config = dict(
    n_head=4,
    head_dim=64,
    d_mlp=1536,
    activation='reglu',
    norm_place='pre',
    parallel_block=False,
    init='normal',
    init_std_qkv=0.0216,
    init_std_o=0.0216,
    init_std_up=0.0216,
    weight_decay=0.17,
    decay_fraction=0.901,
    steps=5356,
)
MLP neurons of a small language model. Each row is named by its layer, matrix (gate and up: input weights) and neuron, and shows model dimensions 0-127. Each number is 128 + 24 x the weight over its row's rms, rounded and kept within 0 to 255. A neuron's up and down rows have the sign that makes its largest values positive.
After each neuron's rows, "fires on" lists the tokens most often at its 100 highest values on Wikipedia text that the model never trained on.

L8.gate1227 [ 96 140 133  98 153  84 147 154 125 134 124 148 177 146  99 134  48  96 110  95 135 124  90 126 116 118 126 146  96 108 100 145 130 123 118 109 136  86 133 110 146 121 123 107 139 100 126 150 156 154 123 153 127 145 119  90 131 130  95 122 107 129 113 107 162 104 148 144 139 111 131 134  94  93 117  95 138 144  97 119 164  91 134 135 131 115 160 145 137 103  87 128 159 158 138  92 155 120 141 130 101 123 146 142 130 136 108 132 104 104 125 104 148 159 146 182  85 171 121 124 168  99  79 102 150 116 124 186]
L8.up1227 [148 149  91 142 158 122 121 118 110 126 105 166 118 146 116  98  83 140 101 102 114 134 115 151 133 136  85 166 136 130 105 150 143 135 178 145 117 114 124 106 148 165 132 143 150 123 129 137 144 168 144 135 146 141 105  99 143  97 130 169 149 167 149 103 121 112 108 126 132 138 150 121  82 153 129 177 161 124 153  91  79 134 103 164 126  94 118 144 122 114  95 114  93 148 128  89 124 119 117  92 162 129 152 181  89 132 118 144  89 127 173 118 134 160 117 136 147 133 133 100 171 128  92 134 124 140 177 143]
fires on: " a", " not", " un", " an", " ind"

L3.gate812 [114 123 156 117 126 110 120 150  95 114 135 100  71 147 145 122 167 125 101 174  93 154 170 135 120 126 113 130  65 122 165 155 134 131 142 105 115 105 100 117 135 120 104 120 143 131 165 115 137 106 155 144 145 125  98  87 102  91 164 130 148 128 157  95 131 121 120 128 181 114 135 125 126  96 116 115 135 105 120  99 131 161 115 132 123  98 131 135 114 115 126 119  94 110 135 137 132 158 164 178  93  41 137 141 107 105 109 150 143  86 161  99 126 100 120 149 142 116 155 119  75 109 100 129 110 140 128 126]
L3.up812 [124  96 159 118 121 118 115 125 153 125 138 122  76 136 174 164 157 118 127 171 111 159 187 144 124 154  94 138 104 129 152 123 113 129 133 112 136 110  87  96 124 121 130 152 129 129 151 102 112 134 156 143 158 117 127  81  92  66 177 124 152 117 160  91 158 108 125 140 199 117 157 127  93 115 132 116 141  92 120 121 125 159 122 148 132  82 129 155 135 104 119  92  90 104 128 115 119 180 180 164 103  68 133 142  90 110 133 145 137 136 161  99 120 130 119 146 144 122 148 135 101  88 129 148 117 141 114 108]
fires on: ".\n", ").", "==", ".\n\n", "===", " |\n\n"

L6.gate778 [101 108 164 161 149 153 119 136 130 128  90 128 162 111 141 130 138 126  97 109 124 150 129 146  90 122 107 114 103 134 132 101 156 169 123 110 162 158  90 151 156  94 148 135 106  79 125 141 116 123 119 120 153 118 106 157 121 138 152 133 121  99 100 134  89 141 129 140  80  50 114 141 118 126  67 143 146 121 152 144 114 124  67  90  89  89 105 131 111 129 138 120 152 153 103 124 131 137 108 140 153 155 143 124 114 172 107 123 117 148 101 121 109 112 128 104 132 136 133 131 150  92  97 133  80 130 169  98]
L6.up778 [126 137 173 131 170 126 110 128 134 143 131 110 161  86 101 145 168 145 105  98 141 133 142 128 122 130 102  71 148 146 166 143 174 135 133 130  87 137 105 136 105 126 133 183 125 115 147 147 126  85  98 112 141  89 146 148 103 154 142  83 157  79 107 146 120 151  91  98 109 170 159 146 152  91  98 148 112 109 116 124  94  83 118 145 122 131 124 145 166 153 132 122 181 168 108 116 113 131 164 157 152  98 153 106 128 124 110 112 136 106 159 125 110 147  99 137  90 168 140 140 138  92 159  88  97 128 160  99]
fires on: " ", " of", " |", " for"

L8.gate842 [ 70 139 138 106 138 166 127 145 120  88 129 128 106 138 114  95 134 142 171 117 155 100 117 140 153 107 144 134  80 132 124 187 123 147  84 163 149 114 142  92 152 134  90  92  95 146 128 157 130 120 118 196 149 107 145  99 110 119  97  94 151 138 113 173 103  99 102 143 127 175 136 129 108 164 109 121 128 124 142 133 116 151  94 148 103 152 134 112 121 130 149 165 100 134 157 113 148 129 117 123 164 143 184 136 128 139  91 120 134 154 149 101 106 146 130  85 108 143 114 102 129 121 115 121 133  81 118 136]
L8.up842 [141 145  97 142 108 127  67 166 147 156 156 108 127 128 152 144 104 111 155 141 110 129 108 123 134 105 131 149 165 115 113 149  69 146 132 126 148 171 139 121 156 168 126 108 103 174 142 160 106 120 130 138 153 157  68 114 123  92 188 122 144 117 144 161 118 137 105 119 133 157 162 114 120 148 133 140 112 119 118 115 110 126 124 144 147  84 115  89  79 132 147 156 103 125 114 139 120 111 105 165 169 110 125 149 177 114 119 122 116 150  91 119 118 128 163  86 133 107  94 146 117 122  70 154 125  98  91 117]
fires on: "20", " for", "19", "17", " For"

L8.gate267 [157 127  85 149 106 103  99 134 160 132 150 111 134  91 145 130  97 168 123 108 119 140 130 126 156  97 125 101  83  92 147 161 186 110 113 120 132 124 112 116 150 179 152 117 161 158 101 136 104 133 150 122 117 136 134 161 147 121 140 152 155 123 169 112 110 121 146 118  96 113 141 142 141 106  95 158 108 130 121 146 151 153 116 119 137 147 164 113 109 147 148 166 103 162  92 164 134 149 133 158 113 160 108  86  67 153 128 128 103 131 127 121 143 143 155 140 143  95 153 137 132 111 124  79  77 121 129 160]
L8.up267 [130 129  89 121 154 154 153 155 183 106 120 119 113 106 117 157 115 116 139 133 140  94 171 139 112 101 156  72 131 123 118 151 166 130 136 151 122 151 112 147 126 127 130 170 134 101 136 142 149 167 110 148 126 138 109  99 103 174 139 149 110 105 111 111 139 122 124 134 138 124 119 120 109 135 169 156 100 109 129 103 115 149 126 100 105  87 101 148 116 147  92 128  93 167 160 161 122 111 112 128 140 122 104 171 126  91 132  90 102 144 101 145 165 124 180 135 168 113  91 113 145 191 166 146 137 150 112 164]
fires on: " as", " of", " to", " the", " in"

L3.gate1495 [112 126 132 114 114  68 128 154 103 117  83  74 116 124 150 125  97 100  97 151 153 117 119 122  98 136 185 119  86  82 107 124 133 181 130 110 110 127 140 153 138 130 149 128 122 146  87  86 141 104 111 134 131 147 101  93 108 108 131 145 118  83 188  98 100 120 125 129 110  79 133 120 104 145 112 111 138 109 137 146 144 127 141 132 147 117 147 100 132 106 128 131 127 148 132 155 143 153 136 124 109 131 170 131 139 145  85 153 108  72 123  78 169 140 151 132 110 114 131 136  96 155 154  99 103 171 137  98]
L3.up1495 [114 127 122 139 120  68 111 115 162 133 109  90 138  97 109 115 113 140  94 144 156 102 139 118 117 130 164 140 109  81 169 147 137 114 116 124  97 107 132 165 115 120 153 180 116 155 121 145 135 109 127 168  72 177 117  95 104 100 157 122 109 116 147 120 104 121 120 102 125 129 107 113 101 120 123 130  94  84 168 184 130 152 138 122 153 114 119 118 129  70 109 123  83 169 131 133 150 147 119 151  94 158 140 113 135 152  99 123 126 132 103  96 123 105 132 187 101 173 132 159 148 146 167 141 130 164 138 141]
fires on: " the", " a", " an", "2"

L7.gate139 [ 99 145 126 128 118 144 151 133 117 126  79 129 146 133 109 164 139 138  65 153 114 100 160 109 116 155 115 128 155  89 111 140 132 170 159  85  86 116 129 163 115 123 166 166 121 136 118 171 156  97 149 102 136 102 169 104 116 151 130 149 131 131 148 134  98 138 130 102 135  98 137 120 137 112 113 135 116 105 136 138 122 108 153 151 125  77  89 132 132 128 119 103 199 158 118 135 159 119 140 128 174 101 171 111 155 129 119 140  91 120 102 121 133 113 123 164 149 149 125 142 124 155 131  71 142 104 140 117]
L7.up139 [135  97 136 140 119 147 114  96 129 114 119  90 155 102 153 147 139 104 118 129 114 107  67 145 124 145 108 100 135 153 173 168 149 149 187 144 139 123 151 168 108 131 139 139 136 143 135 135 116 102 145 123 144 128 140 148 138 103 181 139 106 137 113 134  73 134 105  75 161 134 102 108 111 103 153 153 102 113 156 113 140  92 115 128 114 152 147 139 130 171 131 110 181 162 124  88 165 113 115 120 167 122 117 108 146 180  97  94 131 122 130 128 127 116  93 147 140 157 111  98 121  96 131  91 106 123 173 152]
fires on: " |", " ", " D"

L6.gate806 [104 156 140  77 157 129 155 109 111 121 109 115 146  79 146 112 109  95 119 148 103 121  88 162  83 160 138 126 136 108 140 150 104 135 118  78 127  82 115 143 109 153 161 168 116 123 144  55 169 169 155 140 129 148 142 100 114 143  95 110 120 108 134 151 120 116 109 133 168 141 146 112 164 130 113 106 137  92 114  89 148 117 174 146 136  81 120 142 108 123 144 132 108 149 166 122 140 153 174 145 116 120 167 132 106 104 131 137 113 127 113 103 125 151  80 138 115  88 163  95 123 150 132 116 132 135 127 141]
L6.up806 [119  76 118 126 113 156  67 107 154 116 118 114 137 152  85 101 109 115 122 126  67 128 120 169 144  81 115 124 122 107 126 188 146 160 120 125 136 102 126 135 158 124  99  96 115 100 112 161 125 121 144 177 129 141 126 103  81  88  94 147 130 111 147 109 137 119 156 151 124 123 156 127 129 112 116 149 143 155 110 159 119 132 113 140 158 130  91 127 104 116  91 125 127 169 130 125 129 122 145 160 167 135 138 162  99 127 116 129 117 147 153 106 112 158 133 170 110 115 123  96 138 133 115 104 145 113  99 125]
fires on: "A", " a", " A"

L8.gate600 [137 111 138 171 137 106 151 172 170 124 112 101 144 137 122 191  87 118 162 133 162 104 146 113 145 148 100  99 114 111 129 143 116 161 107 119  88  88 119 133 146 105 124 129  91  87 148 138 163 143 154 117 112 103 127  95 156 128 118 126 119 120 159 153 126 158 142 129 152 189 138  74 118  76  97 128 142 130 113 131 107 130 148 145 155 117 102  74 113 133 124 123 118 103 105 149 152 159 132 135 120  97 137 165  83 101 128 114 100 133 119  79 119 160 135 149 144  96 116 115 181  79 127 135 159 123 156 152]
L8.up600 [177 120 108 115 110 145 146 131 108 157 154 121  92 157 152 157 118 145 104 131  83 136 154 115 128 161 151 144 134 137 128 120 143 175 121 111 121 176 115 107 146 138 158 138  97 100 161 135 128 146 132 195 122 142  95  88 161 134 151  94 104 166 113 140  86 138 155 171 116 118 174 105 105  89 110 111 110 121 138 113  93 138 135 102 111 154  93 125 123 138  96  86 103 100 137 119 151 113 164 150 161 135 112 128 166  91 139 144  92  83 158 109 112 149 124 130 105 140 167 103 108  99 142 128 114  89 129 175]
fires on: " was", " st", " emb", " re", " un", " res"

L7.gate562 [117 153 123 127 151 126  97 152 118 138 129  93  84 102 143 121 137 138 102 138 113  79 117 148 136 133 149 144 128 133 122 136 109 111 141 173 113 128 121 135 148 124 153 125  95 122 185 104 178 136 158 183 115 177 118 132  95 119 113  56 119 120 119 130 128 134 164 140 127 130 139 144 107 125 126 125 132 127 102  56 149 112 132 127 127  99 112  75 131 118  96 117 116 140 130 131 123 128 150 151 127  74 138 137 138 139  98 111 111  84 129  57 155 128 148 152  97 144 153  85 118 163 133  84 136 145 127 141]
L7.up562 [102  90 104 115 132  94 115 147 100 145 142  85 124 122 128  88 149 142  98 196 100 121 124 147 161 145 123 175 107 149 145 134 104 101 181 168 158 100 127 149 101 137 160  86 120 102 152 146 129 170 140 105 114 157  95 123  86  99 101 112 148 106 147 128 136  86 143 176 150 138 157 173 136 127 141 131 118 124  51 104  90 107 134 105 107 117 102 138 136 110 131 120 101 163 103 135 105 153 188 155 135  79  99 129 134 128 134 153 128 136 141  92 105 195 125 147 157 126 161 135 127 135 126 130 148 121 128 121]
fires on: ".", ").", "\"\n"

L3.gate257 [115 117 139 131 131 116 119 163 104 110 128 150 168  92 113 154 120 114  75 151 173 125 119 108 136 161  77 133 112 102 113  98 105 155 139 145 117  95 145 175 150 121 140 159 133 102 128 152 158 138 149 162  75 152 105 101 110 157 111 138 122 121 155 150 123 163 138 126  76  91 115 137 110 117 121 107 130 103 140 161  89 162 129 135 135 119 128 108 150 124 108 107  97 129 152 121 171 124 145 165 105 123 129 121  90 164  94 118 126  90 125  95 121 126 148 144  88 147 104 113 125 130 110 117 137 152  95 132]
L3.up257 [126 120 134 178 115 145 115 134  95  95 158 127 136 108 135 129 116 106 111 140 126  54 107 144 133 143 112  51 120  96 143 140 155 162 135 123 127 131 147 109 143 153 142 106 135 122 145 122 144 134 165 191  99 171 132 124 116  97 119 118  95 127  95 124 114 119 136 104 109 107 149 150  86 126 135 124  91 122 174 125  84 135 138 116 170 202 101  65 131 103 101  93 123 150 154  87 147 123 110 133 133 153 111 125 177 156  94 158 114 134 133 130  78 144 123 166 106  95 185 105 162 164 170 115 116 103 148 129]
fires on: " the", " a"

L7.gate1521 [ 62 157 135 105 121 113 107 146  55 137 122 132 151 148 133 135 104 157 115 144 109  85 152 148 128 131 118 183 117 136 159 153 130 124 146 145 130  87 126 139 116 144 131 118 123 159 153 127 128 194 152 161 123 117 109 110 140 155 137  79 165 169 133 119  73 148 148 116 131 105 113 102 112 102 157 106 143 131  99 104 160 107 107 124 138 116 121  90 111 127 111 136  94 175 137 158 118 145 119 157 125 122 142 116 116 162 113  93 118  77  93  94 146 135  84 137 167 139 171 134 143 136 139 109  72 149 154 166]
L7.up1521 [ 99 126  98 102 143 115 134  79 148 121 166 112 104 129 143  91 172 144 127 127 111  88 135 135 174 130 124 131 146 157 180 142 126 114 162 135 110 132 113 116 120 100 166 146 144  97 114 110 103  89 178 149 156 129 144 135  81 176 132 134 144 126 107 140 170 138 156 138 107 139 118 116 108  97 158 164  99 163 134 135 119 159 140  95 130 155 155 138 147 135 139 147 125 105 137 150 130 115 132 172 119 103 100  98 106  83 107 136 144 150 165  86 118 139 168 173 128 106 139 130 139 158 102 123 148 136  95 137]
fires on: " |", "\n", ").", ")\n"

L7.gate1299 [124 113 121 173 101 134  98 123 128 101 150 119 156 134 132 147  95 139 131 147 124 153 110 128 144  66 149 126 152 107 131 147 130 122 156 127 127  91 151 136 119 157 112 107 116 161 135 108 122 164 165 122 123 138 122 172 147 148 112 128 140 126 112 123 114 132 115 156 118 158 126 119 106 115 132 142 138 120 130 148 146 133  75 136 135 142 110 118  83 167 164 143 119 136  91 119  75 147 153 158 119  99 149 104 115  75 141 143 132  65 113 143  92 137 151 122 135  93  96 113 142 140 149 142 107 200 102 113]
L7.up1299 [138 162 108 154 142 108 141 148 153 126 125 103 180 102 129 144 103 142 132 124 112 134 149 131 153 122 110 106 141 127 108 124 124 156 147  93  70 173 144 130 104 140 151 112 126 120 145 136 137 110 136 139 118 140 110 135 148 147 149 107 165 150 129 140 120  96 139 150 151 155 113 115 153 126 134 106 125 116 131 129 102  52  98 150 114 167  86 139 104 154 105 119 160 108 156 144 144 126 110  60 104 102 109 121 123  97 145  88 102 134 115 140 156 197 133 133 146 118 132 140 121 190 120 143 151 159 125 170]
fires on: ",", " to", " in"

L6.gate751 [126 114 115 125 121 158 119 132 138  98 127  77 137 109 109 190 114 148 141 141 119 100  84 148 181 101 142 103 100 122 123 173  99 168 125 101  90 124 141  87 171 164 121 101 134  63  91  92 145 155 133 142 120 119 133 117 143  83 157 121 123 143 105 147 116 141 146 160 114 141 154 131  99 135 119 142 107 143 169 133  91 123 168 133 138  79 124 101 148 126 130 158 127 133 146 130  73 127 136 130 141 108 189 128 100 158 114 108 116 168 118 109  71  87 157  98 115 149 139 148  88 137 164 103 129  97 102 142]
L6.up751 [148 143 115 129  93 164 144 122 152 103 120 139  91 156 123 129 142 167 130 134 146 121 132 115 131  95  86 145 106 162 160 111  89 150 135 110  79 118 157 157 135 123 131 154 157 126 162 121 190 105 136 101 138 141 114  51 162 127 161  87 131 178 115 111 132 145 124 124 114 170 173  97 133 130 136 154 107 113 124 130 126 156 128 139 130 102 115 112 107 105 117 128 104 133 111 129 104 120 114  89 123 133 122 149 136 135 158 123 114 173 162 129 115 142 124 107 111 111 115 139  76 131 101 136 132  96 156 114]
fires on: "20", "19"

L3.gate808 [103 170 139 125 147 171 120 123 107 119 141  84  70 137  94  71 108 154 139 105 164  97 156 136 120 152 122 142 112 110 153 108 103 115 154 131 101 154  85 130 143 151 116  91 164 144 134  99 113 126 131 102 104 162 136 114 121 141 108  88 123 157 120 167 131 133 156  91 128 187 135 181 167 141 124 128 130 144 114 125 140 148 105 110 105 105 116 102 117 108 106 178 107 116 150 128 107  92 145 134 105 142 122 147 110  88 128 138 122 115 157 116 142 175 116 128 126 108 167 182  48 159 106  90 133 113 141 176]
L3.up808 [101 145 127 133 123 188 125 121 118 137 150  99  80  84 101 152 138 137 127 114 126 136 140 120 136 141 148 163  73 139 177  99 122 101 132 120 115 137 151 157 128 179 160 135 122 153 116 152 109 162 139 159  94 161 137  80 109 110 113 106 137  81 124 119 132 145 164 117 123 180 161 149 168 158 127 125 127 138 113 153  91 115 131 115 111  87  92 152 149  93 136 106 111 126 113 129 100 118 141 110  98  64 123 129 106  90 135 120  93 135 179 145 148 173 120 137 146 132 185 158  92  98  71 138 122 141 121 151]
fires on: ".", " to"

L6.gate221 [112 149 105 148 111 149  95 124 114 125 121  92 120 128 127  98  66 113 136 113 160 128 145  93 125 112 174 131 106  96 107 192 143 110 111 130 119 181 104 121 170 158 127  92 104 126 111 124 121  83 144 166 147 131 129 101 105  97 126 130  97  95 129 114  83 117 113 122 115 163 137 132 105 137 112 129 119  73 128 167 103 146 115 133 112 126 112 106 151 159 175 129 116 119 135 118 125 141  99 176 157 136  88 158 127 139 122 119  96 148 145 127 100 146 152 191 164 130 143 139 131  97 118 159 135 108 128 120]
L6.up221 [ 93 143 119 104 116 131 113 115 101 133 135 166 109 162 120 159 116 110 134  92 106 155  73 117 156 150 106 179 109 151 157 134 129 154 138 175 129 147 137 129 157 149 120 149 112  73 106 158 113 171 177 148  88 100 129 117 147  71 157 136 152 124 163 166 136 121 119 124  98 183 168 121 136 142 118 184 104 131 173 142 110 178 124 129 103 104 184 141 130 126 170 133 109 160 131 107 142 106  96 124 129 149  96 136 105 121 106 121 144 173 159 135 123 158 127 122 152 103 115 119  87 141 104 129 146 138 114 121]
fires on: " for", " For", " of", " Despite"

L6.gate464 [110 138 139 100 140 147 139 144 134 152  85 151 116 102  79 129 120 126 140 124 158 153  88 117  89 147  99 153 141 155 147 101  78 125 134 115 131 146 126 129  86 147 143 145 108 127 139 124 112 150 148 145 100 106 115 101 140  86 116 177 126 182 133 127 148 144 131 148 137 124 106 162  77 131 173 134 129 107 120 126 119  91 156 179 129 143 125 162 125 132 130  97 156 115 116 129 143 136 143 129 137  64 149 128 153 157 128 126 130 156 119 127  70 128 142 120 117 102 177  69 123 164 136 120  97 143  97 134]
L6.up464 [130 111 115 133  97 101 149 111 127 112 184  91 101 124 144 105 130 145 144 155 132  80 159  87 166 134 100 125  72 124 166 162 119 162 133  96 153 111 139 130 110 133 113 126 119 155 144 116 160 122 137 150 121 173 104 109 118  76 112 119  92 126 122 136 126 102  83 113 124 138 137 131 143 124 138 120 120 126 141 126 129 114 155 139 144 127 106 148 111 132 113 131 151 147 172 167 167 124 127 126 161  72 105 116 129 172 118 138 116 132 113 123 112 122 108 159 134 118 120 152 162 145 126 112 132 139 143 110]
fires on: "19", " the", "20", " to"

L6.gate480 [121 120 109 144 137 139 164 136 131 112 102 112 115  96 147 110  90  90 120 175 120 130 105 143 105 109 122 167 104 146 167 167 123 119 130  95 130  96  92 119 120 167 178 148 144 100 120 145 144 142 134 141 111 125 133 102 114 117  93 126 147 122 149 129 136 112 117 132 144 130 176 142 124 182 101 150 132 129 134 141 128 160 134 144 130 117 106 157  74  83 103 135  98 153 170 129 140 130 134 141 157  94 161 147 112 140 152 119 127 136 125  86 151 144 126 200 129 127 147 136 142 112 136 122 138 137 126 109]
L6.up480 [159 140  83 144 127 155 138 112 124 117 135 130 173 139 138 139 150 100 123 104 112 189  75 107 114 117 131 108 100 105 140 159 175 165 106  49 113 146 138 170 124 135 156 128  80 133 142 127 175 103 161 110 127 122 100 128 155 160 112 120 105 131 109 131 122 125 131 133 132 124  91  95 143 127 125 114 120 150 127 137 111 114 148 162 136 129 124 138 122 137 101 152 112 110 165 134  94 144 143 143 108 112 103 127 127 136 152  96 106 152 135 100 139 133 151  70 140 142 175 111 140 116 150 102 140 158 111 143]
fires on: " a", " A", "A"

L8.gate210 [ 56 111 159 148 117  91 122 118  96 137 137 116 116 135  80 108 163 145 126 127  82  97  92 112 121  84  87 141 141  91 143 152 139 136 143 131 133  82 105 112 144  86 127 114 160  91 128 114 146 162 122 142  97 182 124 111 157 140 115 128 113 116 158 170 160 104 118 147 135 175 133  96  98 105 128 124 153 107 131 121 139 131 144 151  95 102  96 146 157 134 136 141  96 137 114 139 121 114 149 148 138 142 156 117 100 138 120 126 123 119 135 107 131 143 161 105 135 126  97 154 158  85 109 120 151 154  90 153]
L8.up210 [135 123 157 175 166 136 149 146  65 129 127 120 108 101 128 101 145 176 133 118  88 137 133 149 128 156  65  92 148 127 139 101 174 162 113 124 109 121 129 130 167 160 128 148 112 122 135 101 101 122 172 149 125 147 103 159  94 115 108 127 119 144 100 166 116 158 103 151 121 130 161 124 120 152 151 134 140  87 155 101 124 114 115 124 106 106 107 126 158 198 129 132 112 120 133 101 169 164 141 113  86 136 162 153 145 120  97 142 104  81 165 143 120 127 103 136 118 178 138  87 123  80 118 149  96  96 147 148]
fires on: " re", " res", " Re", " ass"

L7.gate1313 [151 128 156 168 133 127 147 129 119 114 120 109 121 140 137 161  72 143 143 132 100 105 114 106 149  94 127 133 151 165 135 132 152 152 144 132 148 129 175 105 138 100 131 176  90 143 125 122  97 160 137 130 144 135 113 142 159 155 138 109 139 123  90 106 118 174 116 171 123 149 117 126 112  88 111 119 107 179 123 114 150 140 123 109 141 120 117 141  78 152 142 153 150 119 108 152 141 146 166 142 142 147 111  90 150  64 118 140 150  80 108 105 141 128 156 114 120 134 108  90 107 122 165 115 100 102  95 115]
L7.up1313 [168 114 121 148 105 122  97  88 111 133 130 103 194 138 120 109 128 118 123 131 111 144 161 145 121 102 138 121 141 112 152 145  89 147 115 115 138  58 136 139 116 117 104 155 111 173 154 171  72 156 114 155 105 102 134 110 107 109 130 133  92 103 127 124 153 135 139 121 114 142  93 176 194 159 136 120 115 142 128 177  66  73 133 157 138 153 119 121 135 133 117 105 152 121 148 124 143 173 130 134 100 114 147 124 161  78 152 169 132 169 111 128 163 141 119 142 139 115 122 146  55 122 114 117 126 128 106 121]
fires on: ",", "\n"

L7.gate570 [101 139 111  87 123 160 153 141 160 118  99 119 134 137 108 101 106 142 108 150 114 104 111 122 140 123 106 105 157 131 123 138 128 175 164 123  93 106  83 120 116 112 180 112 115 118 148 139 130 115 147 139 160 116 132 113 122 123 136 108 107 133 109 115 156 134 141  87 151 114 106 121 138  88 129 139  81 107 160 142 152 118 100 143 109 114  91 111 112 114  85 124 165 153 174 102 139 135 126 124 154  77 112 112 124 130  87 116 131 113 131 120  82 149  88 136  99  71 163 128 146 120 192 131 143 103 140 122]
L7.up570 [113  94 125 101  75 108  72 120 111  89  93 139 128 144 115  83 123  99 129 162 158 115 111 118 112 125 122 103 165 108 145 133 142 158 148 132 126 130 100 134 110 111 175 136 103 127 144 116 169  91 160 163 141 110 124 130 143  92 113 168 171 125 121 114 132 115  94 106 110  78  77 125 122  90 127 117  88  87 106 148 126 112 121 121 162 122 116 147 130 122 124 125 187 124  91 126 129 155 164 159 149  97 144 122 157 146  95 122 132 116 148 107 173 148 118 145 128 105 153 108 139 126 180 125 148  85 100 132]
fires on: " D", " T", "T", "D", " L"

L6.gate9 [145 125  94 142  99 123 105 105 100 133 168 139  75 128 102 126 121 140 129 105 158 134 123 142 131 113 124 179 117 117 115 167 123 150 153 142  82 132 145 173 158 155 178  94 143 141  84 153 109 143 143 161 134  98 179  95 170 193 149 131 128 103 128 120 127 130 184 120 131 179 107  98 139 143 141 117  99 120 143 142  81 118 148 135 159 157 144 146 145  96 137  89 103 173 108 114 103 147 137 116 146  79 110 153 121 158 134 119  99 141 141  99 111 103 127 114  93 149  89 110 121 125 120 124 119  68 169 113]
L6.up9 [152 123 131  79 139 126  82 139 149  91 171 130 133 100 138 135 109 149 174 119 169 153 143 115  96  93 112 167 116 156  87 105 107 135 123 119 140 121 125 171 106 118 132 112 136 142 168 133 115 107 145 125 167 112 106 121 148 120 109 141 105  67 150 120 143 147  92  97 137 158 142 116 102 136 137 143 103  96 110 147 134 130 133 103 161 108 131  92 135 122 102 117  98 112 114 135 153 149 134 187 154  90 161 128 174 111 125 146 156 122  84 132 105 103 102 128  97 114 112 164 125 121 107 109 112 117 123 127]
fires on: "19", "20", "1", "0", "11"

L6.gate1377 [106 119 162 153 126 126 148 145 131 109 136 130 127 126 137 177 115 100 143  97 123 110 140 134 130 116 141 164 124  91 155 151  99 141 134  94  80 119 159 122 122 147 172 142 149 114 142 156 118  89 137 137 113  61 141 101 117 129 159 108 152 116 125 156 138 118 130 109 161 136 135 116 168  90 109 160 130 119 175 130 134 137 120 110 137 117 108 110  97 147 124 110 184 136 140 144 170 177 125 155  99 129 132  71 136 147 102 104 125 118 114 111 135 150  77 157 132 111 107 126 125 127 124  94 158 151 144 130]
L6.up1377 [129 107 150 130 102 135 166 119  99 135 138 115 123  84 149 157 159 141 134 110 120 127  87 105 105 112 105 106 141 105 121 138 152 139 117  83 124 169 148 116 136 124 119 133 143 118 112 136 133 111 116 141 143 116 156 107 126 103 176 136 113 107  80 143 120 141 109 159 128 125 158 121 120 111 135 108 122 176 163 118  98 140 154 101  97  77 120 129  73 130 153 114 133 145 131 127 169  85 141 144 103 102 121 128 151 141 131 131 109 124 151  83 159 113 137 132  95 162 145 143 144 126 123 105  90 109 172 130]
fires on: " a", " an", " "

L6.gate1245 [136 142 109 101 143 108  90 133 140 150 119 149  73 183 154 145 126 130 127 140 123 161 117 129 143 159 113 171 120  97  76 145 123 144 102 100 119 125 100  99 101 136 154  71 136  90 117 117  90 119 127 139  97 109 144 112 142 103 126 148 141 120 134 146 126 122 113 145 161 140 192 112 157 156 128 127 170 128 158 106  92 133 137 114 133 102 125 149  75 126 179 149 123 127 144 142 144 139 126 159 127  80  83 119  65 111 136 149  93 153 125  97 114 149 125 108 145 118 135 136 141 105 156 132 144 160 124 128]
L6.up1245 [131 127 138  77 105 110 155 132 120 127  99 170 116 122 179 144 145 126 135 124 135  79  94 113 131 181 106 121  87 120 164 153 107 162 115 130 151 101 119 156 132 164 111 133 104 146 130 146 139 118 160 122 180 127 139  71 185 125 134 155 119 154 157 123 126 117  93  98 140 117 141 125 108 127 118 119 142 132 140 143 157 131 120 149 154 156 107 140  97 100 143 111 139 145 134 109 142 110 145 106 155 133 172 152 164 100 127 110 152 150  96  89 124 142 122 142 139 127 126 112 150 153 120 125 151 101 184 134]
fires on: "==", "="

L6.gate180 [117 131 120 105 125 104 134 132 126 124 176 116 138 110 146 161  77 127  94 115 191  93 114 122  85 149  90  89 123  90 124 127 152 162 139 135  92 125 106 149 145 122 143 110 131 140 120  93 119 146 151 106 104 173 172 133 114 132  91 122 170 127 118 168  97 142 128 120 143 139 195 118 153 153 105 143 126 105  96 157 115 127 141 108 114 120 120  94 102 114 150 139 136 164 184 117 136 121 133 120 152 120 118 143 102 157 118 106 133 115 135  94 116 146 136 147 126 141 127 101 105  77 118 129 137  84 125 129]
L6.up180 [181  88 134 157 110 122 137 130  61 142  65 136 118 141 109 138 153 130 122 154 100 149 167 158 121 122 122 122 118 111 129 139 146 105 125 108 101  98  74 108 145 159 130 111 155 139 151  97 134 127 177 177 134 138 119 161  94 129 142 115 127  95 168 132 106 127  97  87 145 133 109 139 137 139  93 179 136  96  65 154 121 155 111 136 173 128 104 174  85 138 125  99 111 102 133 140 147 118 134 131 137 130 120 132 100 139 104 116  95 115 191 117 111 130 131 126 146  86 143 112 135 139 119 146 103  67 111 137]
fires on: " that", " to", " about", " a"